Weights of a small GPT-style language model, trained from scratch on English Wikipedia: 8 layers, 1240M tokens.
MLP neurons of a small language model. Each row is named by its layer, matrix (down: output weights) and neuron, and shows model dimensions 16-207. Each number is 500 + 40 x the weight over its row's rms, rounded and kept within 0 to 999. Numbers have three digits each.
A block is one neuron, or neurons of one layer that tend to fire together. After each block is what it responds to, as a language model described it from the Wikipedia text at the highest values.

L4.down1173:530563488423507500503570512485516482415533509501478503536548485611458481498524519522473476521527469503569450495462525504526519482446529397577504448536552521474507539486588554515499514549552501572539428498469520530490529549497470498476533499554636474469428553496522475523537462512461509520516574457480491462483508499521529457519503455469480538538440484460477485463480495505486503511559574589486461444494522484504510502487521531510441528490556504487475470570455478476514464529487540511546430547507497467502544505478480457506505455523556476547518519445542551428506537504582471502
Responds to: Person first names. First names, or their first or second word piece, starting a full personal name after a title, role or "by", as in critic David, Sheriff John, Stanisław.

L4.down546:467483490535494475512516544478475561540569500488452500557571559432532495523503483510495504491547461452462541463430517438589575534462506457514554556487536447491448502560416441530526530412472518545481585500504520497527461443492506476489586475454514395436503561506473447479590464447520491470541522489511530591443498482530543431520470478489464524541515485480401512466573510489496531516493496444472504545516504468536429526559485602505549498596503543494445428511561471522522527578470481503522555524478509440432447552546502506480539489413545486557496508476518574451549554551548492505
Responds to: Physical description words. Mixed word pieces and function words inside physical descriptions of bodies, animals or objects, e.g. the bl-unt snout, w-rist, legs, abd-omen, located, central.

L5.down40:488509498416541458599478510463467480452464477477521594543549482461543484424481464518497491529447453551549475507569500525568560475543454487470497522545564578494441460515518516484461554507472523508463501486550534527524430514617513504479503531462438471471484424481425505542404451477486490505393422458480518533491496505524485539507451485477495491529455521488518444519481535464489494447475453492549452470516527518499548552510535466505565470538443438540514503496535442516544555582493536509519519457551532383515568530527508453540518489518471496475538493588454483519483559536500537477
L5.down103:466450512517464474526422495454582552459558530495479501497545496519502480505554530496528490416486552471516485475472499493515437474419516522467417481552495517467432552432491482522493521543546481470568487429493511464492469529493477465484530420494498485484572507480479471580551474562544454491567507641461510471488526498487486502568497534453579534456508518477528488469465505485565593494531517526501493432606486420531519447489474496461590472584439465452511526505494481496533474486453526477524491549469393487547514549476551462454503534505514538523483528524452486458535487547544478475
L5.down403:480483517393503487474638445550558556555437566574554478441513502465466574510534475480514558503487575474604587500490462477535483549447478542532467504520512516433500506431487506462586518415438520509490542401495489431404513539553479535454534509536494507480479412493502468489496491534542501576522526468518566521514514547524483537510486454479540482528541515523462522478497564473501477534492435536560500418460543497491482461503506559485486496471444449543423441467468500490497470557509542514485506467498491505545614492482450479439489527520455539513540478563502555390467558493502446472
L5.down446:519517468434510542489514523488504517437461453409488513547549500507443491589539399455513574548486495465475514450502461466514462513477448548547500502530482470437578576529545503473501517516486471530490537524454515462552526521494555497478564566476466481451497468478524519430526499458410560539489515485419428508512436448520528558538474602509485407471447557483476495431551444539575534452472473477521489480488496519561468463486462510490453488473484479502505464480560520454496466466536449504465507450513499526507494539436460563447518484526511393504486507510495468527509544522493447469
L5.down493:516461546474548479493534490596455525491493458445545425511450591482450473501537548474600489495554392507547460565571498459534493489497411513466474474406487501485430528458456524472531514527509425472489476505498524508489531537564470512502487470438478509529446472573521440445483551529557452462497528455493456451560478445517441453540483475463552572530487439519480505558569473499475524445468522529440492515476539532535519519507506495513463459520429542462487472469518535506537488542501515516473524514419532456570477586454504519588534400502522516482490440505501528436532556479490521516
L5.down533:463528521530530552520481495533525520570511488506550517487489524505508576488541516523528458448458500476486526513562568559505589570505467518515520432509510430582527538537432530454502455442432569570495518479508502511462553532479508410493451423515472585458527480559499510550538486414529446470573519542542489527511504510493510498475511491511443452543525475439483545393461472433528446503504531542431503519534566628508551481491468487524467526505408510514439554505526491507499497530475533527476568463485578515520552580499586470563521561517488466437540515510533511462494535495579521441
L5.down591:536510416505563500483493539481512467485504495517460580497529534491479449510512579450537550497451487601528545558532403503480489488477494488424518524465486514466484499522501486503471567473496496461520525517550548479544584496529478452473509464505468556509444446455493435478534495481530539517495465541432518519507436514496566439593550492453539477483446485499476551527534479564473508517491504546497432599455456465481460424573495532611498472487509478434474451599561496396588477512460481484491414456548473538450568516518541521495495493450505468492557587506551493428489488536489504489
L5.down946:469538482517520489491545495466466504489449540597502480488511526500514508547474517506533493499570534484504466478513497492492532531529455502555506474498508513506480511532511496456467511494531608464490496579470497455508523499472468464498472446493531548428520488483451436437551524467449578533500530549495441440500475523456552504569533500522512511436520518497481583521555522518428519510532460536442558525493430448492494441550472536482548507507511534605377617533529475520529491539455462471429435529504498521531484473486519546623543503538495396503468508496482378501494442546465535474
L5.down991:559475485558500530464501535580557485527491484529552529497475531465485547536564561473487551496587510499547480504473505484445560493493467521506557523487596468463526525481441469515400489521527555497542491436476504480484475447525556452473503531497554507467474494427530453510510514419502594468571467436535470567461469451494543510475480510504428512561508422497512536471503476504484520515435511467483526540489487513438566468527494570449496510514514503546454506514459503476481448492472448511537514491518515463458458502478477473511528545447524470446531517492391448560563523429474476529
L5.down1102:553449487468450482473454610509495463499554557536530448553498471497526467496521506467423601486578488457424539544400488495453570532536565567519500476511538506515493547470526507528487478543549551525509520500500553501546475527512539445534481458427418514528510468503454507541445562437526431474528548560547439482521511545502476504550476517591528487452488456490483456443476568455542506566477470481509448493496549462597511479439551508491520503477412432410499460486485582513583447458583533483493460537511489504512493460442495461565514448419618511470515475503495454508496553540530482497
L5.down1126:531562494524484574401438529449542474537485553522504557527486524474447464407525514478538477516441535504479491565535497450539485471445505499468480358493525474515516508512519490487510498495478511506528538508533577447465488473494490463489492500529411515507493507522527497498461489509495466529490498498461463485513455441566538575541529505463475567531485524471515504561538537498549505526538509560431559508443518497483539485446478509472451546490507542434503495449485478503538519483509455529526463437520550568490577492504508510513506575442471467495576456553519516530464523503456542448
L5.down1271:441443475493473421477532502444476502500535515583430479443460451464518518447497503501587516543522481566467529492463476545519568515498474477441472550424452482522490481573563568400530525432475503479488535526518472534525561431491522443451554538520473495427498616523497590504461478457490519622530475547473494556485544522553521451522522488509470563449433449519522514518532504537514475453465521495462477548503519484467565493497477546494645514545479479545527561552540442543561481501549472545453490398456561505533558544494422471487516520537520581471545501484497495514436587513510492488
L5.down1607:474540494538506473428558481550513485498449589508530574467539552538550471555490511542476532511498515456524464536543426407548516523502564511566498508502501467569529481479510513507522400526477501509471483520518561528507495446486523474422526485443576453517523489450597518412478514488405538535515556553501474504494533574559523424512508486476486493516534539512498509455480499510507439482530496407476507496495457507503502474489509538487571459432427510533518491522584508490520564481542490512503501509501440473447523533506443442555542492533508453447470487443461475460530498496537526505
L5.down2323:561446537476451493550501458501477527472452512515495510527563443561492424525528430543521494536480449507479479514556583464533515476486520507565518444507508464539429440452513485458499546459515449571477463496529486506464418476450496530517517471582511513491487439605525488565486477468524531537509435513453492492486532500634500589516549573423486513576465514514492514457531457478510557528510485582470502475548527492539494533524515503581537456559513486537506548512490431518488532523475467435506511464457487463462541516467510516491468537495512507442535477581534466409432500503453502414
L5.down2369:482477489513585462461490510494485463475482552545557464508524460517553527481529473491503515437410488518486506490435499468474565488499590519583458521498509507527471466482532460467488455536515509518489501445477484458559434549516434457495473399418495528453532457522574471552446558534450531524492475506524487492509533490405470538488418470505571484566430538471505554462516456495549622482479497433563543486561454510549542504438567495494516491494468605468576454554501537544474503482513521429450468493531525507543464537516481487528528435424436479531486575569501513500493489541518502510
L5.down2398:526494402477430518469512497512553478455521487534479475594458460535564538557535478491450481518503470557521501550486528523532573468527495498507500477502515470495547497490487523499517467470519535431467533511480461483519442527476584464513506483489473505462519471477478464465455543442511524520499528456493494464455518498437463499538546501522457519503451500522448508498520470581413520509511548518524479563463521501509501456579486531600521612502516480459525480543512507489482499552552430563514498510469449459443517506460457595433484398452514450521541461438497539467494479511515452563
Responds to: Color and appearance descriptors. Color or shading words and word-initial "g" pieces in physical descriptions of animals or objects, e.g. grey(ish), dark(er), black, g(ill).

L2.down108:510555502555470463556490479493427446526468516440500490477472476541459551443490507508445472542625544509526461550453412596457497594551447467541529487414549498475521419488510478461438447516548450487535510477538518531479451458549526492568516529569434574456515511520489545454536442508578466505538505544497464496507550489490529541491516540515517536442470427452426483497484483445513509454482412504472596413553428468414503489553553436528498536567440549504533533476492476520475486504497500542480425492434514528480532472506472465474454470527444439459575498482473545450491458454439523474
L2.down948:510485485463512450466487516562424483496543515499484518519490535464513503565446478478506551479441539477513488492536520472500512535548379492485497480489457504475524447520515490511520485471565428496483462507490533541509545531435485443497489460524473438524482492512584494438451506486528449386481504478547546520420500560552588484555495497451556453448493505539535527488542490472451553490551510493529489550472541445528488531525570569478469514467533479459511506547472500521480491447437552482546521537608473468492427470486568513489551531495606538390482488529581486457521534537521471540
L2.down1981:470484531529530485530573512490488435517583514484488496529481489503489527451455512472516500458614563550543538490485476506505471566487517399513551502495529522465581491497499502493526481527524455481425563519529483520448589432475486491526511496572536456519546484481515512490494496501544457548530486473504574584536534490473425600491485496498489443475455494478512521443511500403528553496504449515543512453468501443537431523556499512513506503455444460460467555502523537511557515516472449553518483533589474491498539485445462525531471520536470475507482375587535475460500481504515499554
L2.down2097:520478565430453501518508510530563447488452512526503584510525553490491545528555470465477504490548468544608591499494461491472488518498494495490526514498509504507453513433441518510510436490572445482505404445440496487450516522511499473483487539550446505481531572462474535524467554533509477433490474523478491417504419509500453529548485507624473517529453527409507484468568476459507475490475472502539513565485527478542462466522529433472520503507529474558467529529530536533516511543532512489466434476505395489564545492540466452500524552526479539511523515524578485516527519440523470486
Responds to: Given-name ending pieces. Final word pieces that complete a person's first name just before the surname, mostly Romance names in lists and tables (Feder-ico, Enric-o, Emil-io); more weakly, family and female words like mother, wife, daughter.

L4.down1105:535508450478447597464481503499460493520520510450563486495436428479485468473458528532439568543531455506474433543518508466462444496481496481483521486538481480447492503468519500530465493540511482506531531552522505424496501455514482525427447407547433512584530532573560520446503557459478499493489464539473505520526472486533527490495533494479490478474472492528476501468510468474507485524485562485487482461482454510567490478498505448415501535459512508484527514541536571578493532528501536505520593475507565490544498525429464486491549452523477498489516464469524441527463532569473463537
Responds to: Small numbers in tables. Single-digit numbers 1–3 (often a leading digit) in table cells, scores, dates and stats, plus ordinals like second and first.

L5.down341:509465489500473517525418396499475502572480501490509460497456512491435440538556530473545500507469523510519560520498471474492483579547504481468520476503516454468528464477435503503562467443480501487570459485476397532507505530465539534554468443495516521498551454536505575535571489489454499476476422572536454532495529492461513464507559523459529466482484544501491567547488534533467480527553516514487495432540497463522540429473515551521444541541464532550561425535458456558542479475506439431506481535588550536534498498517473459490480472500565524549511500476490408505496489464512537492
L5.down503:533510558575500474452431477447500526517516461563453549574565444499520486438491503543507542523495470483508483520442537384522559499444523488514610546459498439572525515519521468458483504483536523557488505532535477451506564505505402476486436501561459537484520498465488446507570451425424488437495546499474521539517513505570495472484476539453536511538484501525538463442486478428511541503505576503472472426542530514524482507545517522476539513492511522505505493506480502456514475480534476505427535504536550499496573479456483556474479543426491470429416451483520508454491497502490455486
L5.down692:493471464453511465538537517468552521494384454467518518517544532526533492529526528552540528472507469526535537463478539528485469468445525473448470472446388474462480467532540535557491461442507483433472500552528511516474431563449502478456491518495417537436523519502508498499462508556493440459484441414484566447436496592472500491464513462504576549497543505509503557510508488484488538542528559511543522458465495522433533473510452494546445372560499547538481476510397511503511503571579447538523523493429506498466466470458492466484542482456496542564537492510506500473505469450433471499
L5.down1063:493507488493516561611523524500530461506435485541520454515514580438471513462471463508496537465428472515511472546486567413486503473441575503427487535477491407500480515501581518473470558480530463518569480519571415470455483477496476445533471483454444509399480508523489473441541541540511476475513484465523490459455583480512532524549453558491447499510514512545527560435495480477512445552563548519439443470452468510529553465464541446479520466508518474540517481473544516522482516486455508453534504508529428515452479494548495542489532532593586480459516429484507562517480598447500495544
L5.down1084:497579567554496541434536512494516456475484498541439492461478540558525470467444504512501487551543489462571511488502463442497479523536523536509475426522499465511528496514480479597540542547443440426524507520464454508528538501392513518526521406500475517485520481551468481505535530538518448468415518511553459458553513490547508552435503468448526518489502545501559475442499545451507399426506492545435449478505455496479470504485515433504441453556469465519475479483516475553465540490536561509479501491505465485554489510462519518398520498500504525491516476527532467472482474446486584544
L5.down1107:489472525511445533530467578552489511491496459501466518492477542547462506485609493525464441479529526439505517526490490505541528397531495497420556514433532508575518472511505474500529508535458476403484468507444491470418518488513485481527476495559395489463524498512533478453501577547518571449442489516360469499471516476542523466514470514521439562489462503505539480443503568493515463487473442482520485443504528517470503535427510447494483553526574504499500496536466516470550552505451545483441503446488534525507477557479506547492553545527483463526523496556547468419508516403546522621
L5.down1187:564586549574529492603477540481519466514464468516469531536487426539491484470492522510456564487491434511479521499464497532509491528439466533440509522498506494517505490455581602496503469468476494513517529442486528446480517531513485526449557467431440561462558453542553446550497525473516565557578471472534512594458447506489552524535436474464490489463493464505530490550480435463567468496519497533452414486595434482510573513537528487511534512498495474496482520552498589518510549513453614480505506487416484478528514474467511496497500513507488508515476484479470511493533510433547510580
L5.down1274:558514441463523401528527425503542548486477473423539538534455454465568508531446462481479586469483503531505441452554536438475437481451507469500427505548446485499503459515542501474520481528519472525553623456544629547510495537484498475481556495488499478517503556497500543533527460517531447497514581432498575501557511470520528482519519511506474507576386534487502504412542548553432494491499451406520503524592430481510519502497558515539471434562554493546525443469532450488485496462467467498483497461532492491466538492499466499432494516491471490444476513547543488509424464479536523436
L5.down1433:505491510518447509530475440487510460558514504454560578445559483583520576505536467577477505526503545479513577535529392394498505562474495506506527507543549548558505528514516530532519542513480492493531494464445472464469535496441421517441499525577448453569509514458522508540483468418481467490490551444493447543553529535459555473517484460576436480533461533461435473535518448549425493491530501504458572518535520520469447519477475469505540523481463495484535566541497446519454486499516491493555549481529565483480521535570498498572470436505512464584542552505511451539471415552535436523
L5.down1626:538543522521529455494556467424456529472575522459541502469533538544483542527496499471487514479575473491494555513436566477488512515512507464449474417461484543551392507484502466469566469493483543454459561545484498497492525536493512472446511535408388492482465511503524485519537562515491495508505474514522486567513528509571474552500453498457488531464520474474517500504485413471468473548522506437439483432473443488493515468513499417502527533580444542481512495496556588467544594445547502514445509449445474531620470560460537535475479493463503477458486509466473451473537495482505482487
L5.down1633:452567474548480516464542481512487526514591557505449436483493513499492589506598448518455509512524456548484450498512500466452501511511512529483541525480576539515543527453474482500445517537565495532497523486495534527488463472472536529505535424516477409466505476594474452534494570505514555468454521481472457475502517458399486503448459548542442519499494466488537514471440492435494558480440510590489521455492529477395531490565457483469541455450476527469448550444454530496467496522502548536457540467587488437506555503570541440527407473434475438528470485537438416462509555508527535521
L5.down1903:407421510537570595532577457562443558552505507551482475492481483387502544512491509467415488503524513478492496471498474518480443544423563436487511457595461560504578531444518433425491521414511474528519539492503506507512560553555482538520551504522417494495513495424557480536527524528520480495482510441498458477515470483484523447491477548499447521502587504511520467496520496556483506530446523444477570524475591451533491507534548500528602465544493530519452484542405509527520518565509462471520532473513520530475449532492483495511451488526508610529538443499475485606481479467520467448
L5.down2208:416570460533487593432533529492467504529550493499501438507536564498438515501560476522522490485493511439471449492486457508467470498535488481469496503489477422523484463458473501531453449578524537534516546489475486488466478528515524576499478476502456468487463475486503510473504490547527524503565532510459522554522506484482461511415440524504501496490537500485451536464478491438505434466507477545540466470476514456532423470453447491522493523578509546458503504461514481542464478459509500533502562486452517422550544429487538501537470542405494533583469513609530478529537402535489532543
L5.down2364:494518479514507529482452533541503572558417464480406505492513472508528474511523465532461475495491492450495419567476455494523511518479551514499539539578466519469491570537487472444415520528495595505476540586477413531505492462529485507461473405563462520559457457471500483460497410525495558478530538471517436515564535482513498506503506461520457479450497479477470546496413470440530481518538524562502512460568505497420496460465490502528480499498508518488506490491506475453472516524492440581465509460551472530426489521462464518517490499471496527470484501433480553508489447485528473535
L5.down2426:439458475577445507453508460549535534442498466455442529560508461395449479462467484550453487571535543488462476506497512583454527517436580521481495545464447514530537433526466455435503516489547512469513505471482491440521497514475547502552468490509384466474508522443423520487441480505489550442508532484542513469580558501523456524443492501480487567477571528488487473558467465547482531522447512440587509447508537446532402500493493468425494499468513482538491440536507435476428550484465462495513471499547481431510493525469493529475497486526547458493478549445417452522479454483452531519
L5.down2430:471472541509502528484430475522528455470584555531503505609530495426559470527499415478429517512563467518504541565430546399532563546498532534504524436452481614552486572469469453523473443474416500518508502540490502545484420498534569492467457480522484477450445475431407525498581462454518532461493457551477527497485453448565472544575486527499516510514516413477515448480574490486506480596476542547525449495501571495496492540472430544516521515576484440449529463470466514419490510475479470470518495414504498521495513502516459541441527541495546510498486459536474493457522556555447518473
Responds to: Leading small numerals. Small number tokens opening a figure, mostly the day in dates (3 July, 15 March) and first digits of scores, times, counts and ordinals.

L2.down52:500544500487537533533466550526493534534458487445598542419452469505491455506441499467528552459532544487455454571518515512472562509568530523435520474582413491522446523544474424468433504483504462440471490494508504519466443511496482523526470518444565506516438412479510534558441568571547470549562509519523441487478472520525467564467516517459516438456483574581510524475468476478532497476486481423474465564496536497478502497501500408518480548501452443477463554473516500557479504468408539547523483459599483473457461474461557459523464441476448474517430528466565538441551484472547517516
L2.down690:481464514509459517552554510515475479539489521552501453532476488482550515476472489501517535555500464472471507529462412505520501576531487471447515555449486474489507560492508625484465517492472576437523505488519529530531541545537518474490505518492422509555508572545510458477475480476497448497534492527549426531537501458562518497542546515566462522544614473519563587494420498549556501474507568440505523518512522536517548522556582494471456508534424454468366473513447509492420472563478523495460502455435523477582533508513502499536459529498454527532496477431443448507543573483546459473
L2.down770:440561521443507481433486511494547489447514454505454495439558500495489506631466512518528596551499456519536480470515461577500482465477459506486507405495460488567424485497436510518546542487541528413490488509537548479505569478524516506496483523478466524501506452548491571610458447497580436549528487550454542469494442411510486526551558503442521469530494517523475478444437477413564540571503475467437499553574548465497554454444525545520470588450496524477530462519487439504522559507469566496479535448529581501502498490550543465511488430520552429480516524510514544474519484409548615504
L2.down1884:451492520523476516462523545507555485456591550610476509521429535427490532499438464514545476459486532477520517531539544514450570526574440586499518515469508447452460472459538435462387510569521493491518602483549524484423480471400476482472426487536521509446556545496442443509516513526506411517499486567514465454514531522491495506489494493473452450413512461466519519465503498371529542540500546454448518526449564549519602502513457433460510493435488467498499524582549544436411539488495518559511527484462558435505527560442524407564540545513506410451513552531490493468541498509498492458
Responds to: Natural-history word completions. Word-final pieces or key nouns in species, habitat and anatomy descriptions (threatened, sediment, slider, salmon, dorsal, wings), plus word-completing pieces elsewhere (shooter, skater).

L2.down794:546516484508520567502455534444473554542598560511505481539462459543473549460537492523478538420507487463518470513475459467539513524419504459533524554499450446473513507434487541550556498574477536481430513502531488444528419547505448485519422506491418473495503515405488549437469433435527479533514493456521583503571470524490510528443459580520512473496526542532545476517502425456553577492570438474528518451495529495523479528510513486549464529460542554468467495570542480555446453463486524544539507522531560523461459508468485512500462445482466494509453531480511525537516551474480518531
L2.down2045:558557485447506517384503556492478556512579515525486475543452507573547553504541461560498524527477467442538521495529556478481475540513556489559483488502513524467504467464501522470458503481513498514536489483503515525499455481469560532459473508501531470434525509465502543447521539566445444574477528482460508481564543537515495502508463540410510535522481505426480508527484467503530531494516501491578436537565492470575448445510524453559535534535561494546533474500486429457529508460506539467473523449521543451537520511483480492440521490494523493532536448514513560470497528523493475447
L2.down2118:479472502546482470525440501513510505495463571462446449504495453478472518468473526537517508476500506466543490498486535423482529537530456465420541523463539531469499499554485539453522433485473482513576443487459433586490469534435556473550503441454510449455524546430498522474485534496542528474445573469449435490467517440502445473581443493552428476472491524474505536553487507503512522533583494502474485503448460496482532572503401493492616506505496492486456496477494544536507527518500491523524531579513484536499501493553461539512419585535615456474507522504494491483513524535505462501
L2.down2527:540509472451417479472506503493483548528462447485507533550497482530408510536517484537530495556522475510512538533583516447455567499450505484469581562431583471477494524530517448465476492515513516474459473474537481510507466480499525518456484470450513499493464436554470477478477570496478420518518581452515497439485538537502566533487490501440470499517495498495544513485550491451505605486571558512505501452503544497489424486451473490416499446495510469516514488407511495513528513522509451519581512494509610482497501468540462484488548481466537452466551472488500478516521494440514437483
Responds to: Digits in codes and identifiers. Digits right after a letter prefix or separator in designations and amounts, such as N1, K1, S4E4, Mk6, KSh86, DJ764, RVT-601.

L5.down357:494461524520494498479518492547522523451471526482481507472572479523482497476519584465558451446557474466543423469450518548502474528516485523485551499513529453447477533474538496541578520539534464557464540510522541482512569465527602411546501508562471480507560515488550480425485444562559460477503528476478476495474532458573537499466446493429463492516513476524477499496476506441571459532538517522436487415533539496569536403466492510504417394519377473439515564545470446581505450446428541499470443525486569469483505520492494484513502468470556460450536484511469497526534498510454523466
L5.down399:463474473467535519481581583473552471459517436491504500512557514516479476533572513429518529482548514505453515533507471576460519514442554538518578537522507503472455588526447490505574479466514403509450505565579507442450546460481523573538472543450417514439526483528467461538523506537501459504462517560543504405524424552486424490496426496543449449578453585495477513436447482454513532444482516448617504571558445512548481503456505530550541595570481412514460492527586479464527476421509472471433531495488477410488489504449476462463471516497506520503540415552526496497477487475519478438
L5.down519:554496489482441419467489544418564506471444491503497518521566494507511456504490565530480553517473512531427485572442429539555526410498484481468446554530529532511469495512494468498465475509493496549563535483544475509519540435389496521457533502546522540568535516519499487469484473516501470507464481549471483527501542502518536454547509499532506498539453533490440402476511462478514482535457478481490440590530512512510488543496505437456416462524489521456578520540497552472435480423456506449518496441509483466501467496569553559482489480487540556495556574508492525447465500518531423564
L5.down690:445495498483459534413555468497464505467483477435512538508508504396521391495495557522544500530524552485567466486463458478531482512470550383507504469533504494476494452449468453487578514556468548539503501483524419499540559508541469468451517451506432489500507471456504392543500479484504447504461539487504551533477511546512474460575487526483498467500482471511541539446495465479557472549476570413508528469577476482458506524495487555464534466525461492546483516461511501493514512481531491407459461466572479489516535542511492527565555536416603521478498536497517505476523495493513470598
L5.down706:508500483466619477466477512491492462507483445590555482474529514488566524531457514534501462489452514517482470507500540538485503474528513469576549469466495481496541441490537546496496415604480530523457528482475454442490494556531589484526524571460325482437483521494417525518505475467492571439464555450439450439457517502503505470533478433548573492473506513497552505514524526507492493566517580518475518449502490482512565501480501548489459524517534441571545495482543430412469502537490516485520538484428549527491487445515471474502473507518502516515455509502502546554547493473489475540
L5.down960:512505519495474474436480509476506506506559518467454559468518454458545451528428490511382511544445493495515450482562472489430547475509512531541433457582503549462548431494484463550515463543540602454518545528522558435507498501441534515492517529485585486470496463511539523536508493501510509549488491464492490529481510479456550442491573530466554530479520515572500521540504457541613456454480486438439575436467503478440550505541458506477568491471525494498495482482494515475510509498541495515487501485483487478476564530491454556502542395470502501440456562519496482504516581463493537520
L5.down1311:573540465552545455506499488515524513473516494496492450448476454471509481536584498459429453487556496527479463498492526513453495432516530564566514453532502478520484550452553495526486440477506440455489528493452487469482439496523455558512489529460547505477493515491490430452472482495572532460480447510473473478481440517456456475508536474465543475539475511555430552516490467516576497384457539572514487484486530521537518468522492444474546502576469458542498481537465464450463493527542588516464473508490429485471487509427490495553509528503483472469450518472500515542531513443537511485
L5.down1435:504574531459566496496498511481435532491495467473461464543490561525487542481548469475502474465574504419553468464491483543445483540497460545509543540452528560453551515494504429535413525515567485450511483504565458545479540458467526488489545422498425508515472451481550524495537519476545446513572487475429537535471492503406456519476455539543429508513478481466517518472505510401542476498533535438484544493529504480528540482531490485555550509510475447533537543498578456468530563466457496543493441503543505478488508521492490455481488563525542452485551454516497498464564463505574504457
L5.down1635:537530494463489442473475425477483521457509553542507488553450485464504489505508554474451468389502429474589526446465491497457487513532449520488447407477486495446479449498499518507560542557466446455459506514489511491489532610501506497487477476538617518536571503524561479487514454551514483407559439527502523530511528454608483492361502535487498520522476453489468460520511487462548497499490451500495475477437476529505598497477478542533453497562519513490488484540519442463469521449472574519561505508507485506471483483504498483524444448532528498546469564435545448512472508514429451467
L5.down1766:497452472530487562531491584496502553475465456456495524499523485546454586452517481499485483471474598586490499464447532568444493484378532450506515458478499466511561534473527513586435501515501469562578422476474432468479541460595536583516472525462451391547519513513456527502541509494563468505509538516467480482564518508512484489504515510442514499495459477464492481443521528515487535514452517468518485521424497448511509461487502509540531536485520477520558518481461510537505536469527477475478510490518457533507490482405542480515471502488527486413451477461569462523543439498561483507
L5.down1832:490529522578554510548528439481493475512544506475586515525451502465480455496529446528528543448468519476520478422494523533479499495498465437486466478541451507535533531474587527499478542502468468499438409474539559523506581473509494566529496513388320538535493537505496495521581503506512554509547457466548570432484490483471492443471477457495499500510504441554552514482509556562488515545524576490534515567589470506516453585529469466482524492442520531498509453460540494497469476487538536505443502543512507530539448499474493602484564568532500424486476500498481401481492497464500525503
L5.down1837:476512534491424505533588559494441445489491441491538460536491529543475523477532554488539511479528510531504504518441508500551528492514499462472500503524474532524469557497563457518482578533509453588457442439531461529509516526484583475438512522600465501479538588523536536498505454507484442523521485461512515462501510473505480557502464554474499463524509465430509425435506457449470539523526571444564498590586447512525569525500514510469423468497556478476537498570480516544442467583462493500546494559494487530485524462495501471477518544526497470504524478517514546467530489554509437451
L5.down2003:527453445546499532488511509462475449453495503489535508514461549534461472418449479451466537416483543449501440530540520562506447587479464418556506473443481509544567577456469444452483431463436489502497448600505470563429435577499497516529547447521514492491515467485497518485499474439478473477539430484500430472518482545535466511569380511532483460485489565468523439434543453495530471505505472501501527471475555493485474439511570522467458459490477429452513444483478523521531469490523498497491521505486489476495538508488444421470435460496542529399491488590501474479513453491512410547
L5.down2054:503548552460511545487467508490503484510591539497543405534473468522438507513523500528473480524483465491464531502505499427526538515513464524420437514511499491466422537456505610449507539558443486519395507480547488451555475552514567489437507500528505572533490486518443567411479545521581522554556455449536524467603508475513506538510508604484495532536569567473462427552513511520579555463543557562476440491494561434470543486487474514472495553538543502512448451523511453569478465535550542533562481562464505566472606509483529535527516513444528542529470492484490474486604507562537545507
L5.down2423:434596474426490479480548454423401573471530482624553521511472468531478471525501552495478489395596551506499492521569489531503540463522496489531586499543531497462514479474484443480528516432474503535528426444481546481451563512470460515484502577466458531494461595467505479551520439465488428510547528468474536546482526611496511445457463520493486511543520453535495575543554528539504448493523478498460557499507579504559451518472452497501541529533563519520488474562491552496508595450455546483487504472569493487499443509500487551533458539458514490469530468507498464487535543433485495499
L5.down2547:484504554522485505464530521478537424507497461520573499445419480533550510501418480548532407490545421466482520534451497478470501454428465504533511498547511592511490477571499522405440527524501563507515479483535544485521544557497487521510556512525376513524482525486569538571481489520496522516481539553510476466531530460451558503506491482416522505481374491429498385527482570465473491517496533536546460491535476453426410513524538453470478495452610501577494456516499552426492470508552539475544492498452445532474478498409478508483548505526474489530485451440486459481549507434552521539
Responds to: First-name completion. Last token of a person's given name, whole or a word-piece ending like Raph-ael, Dec-lan, just before the surname, often in tables and lists.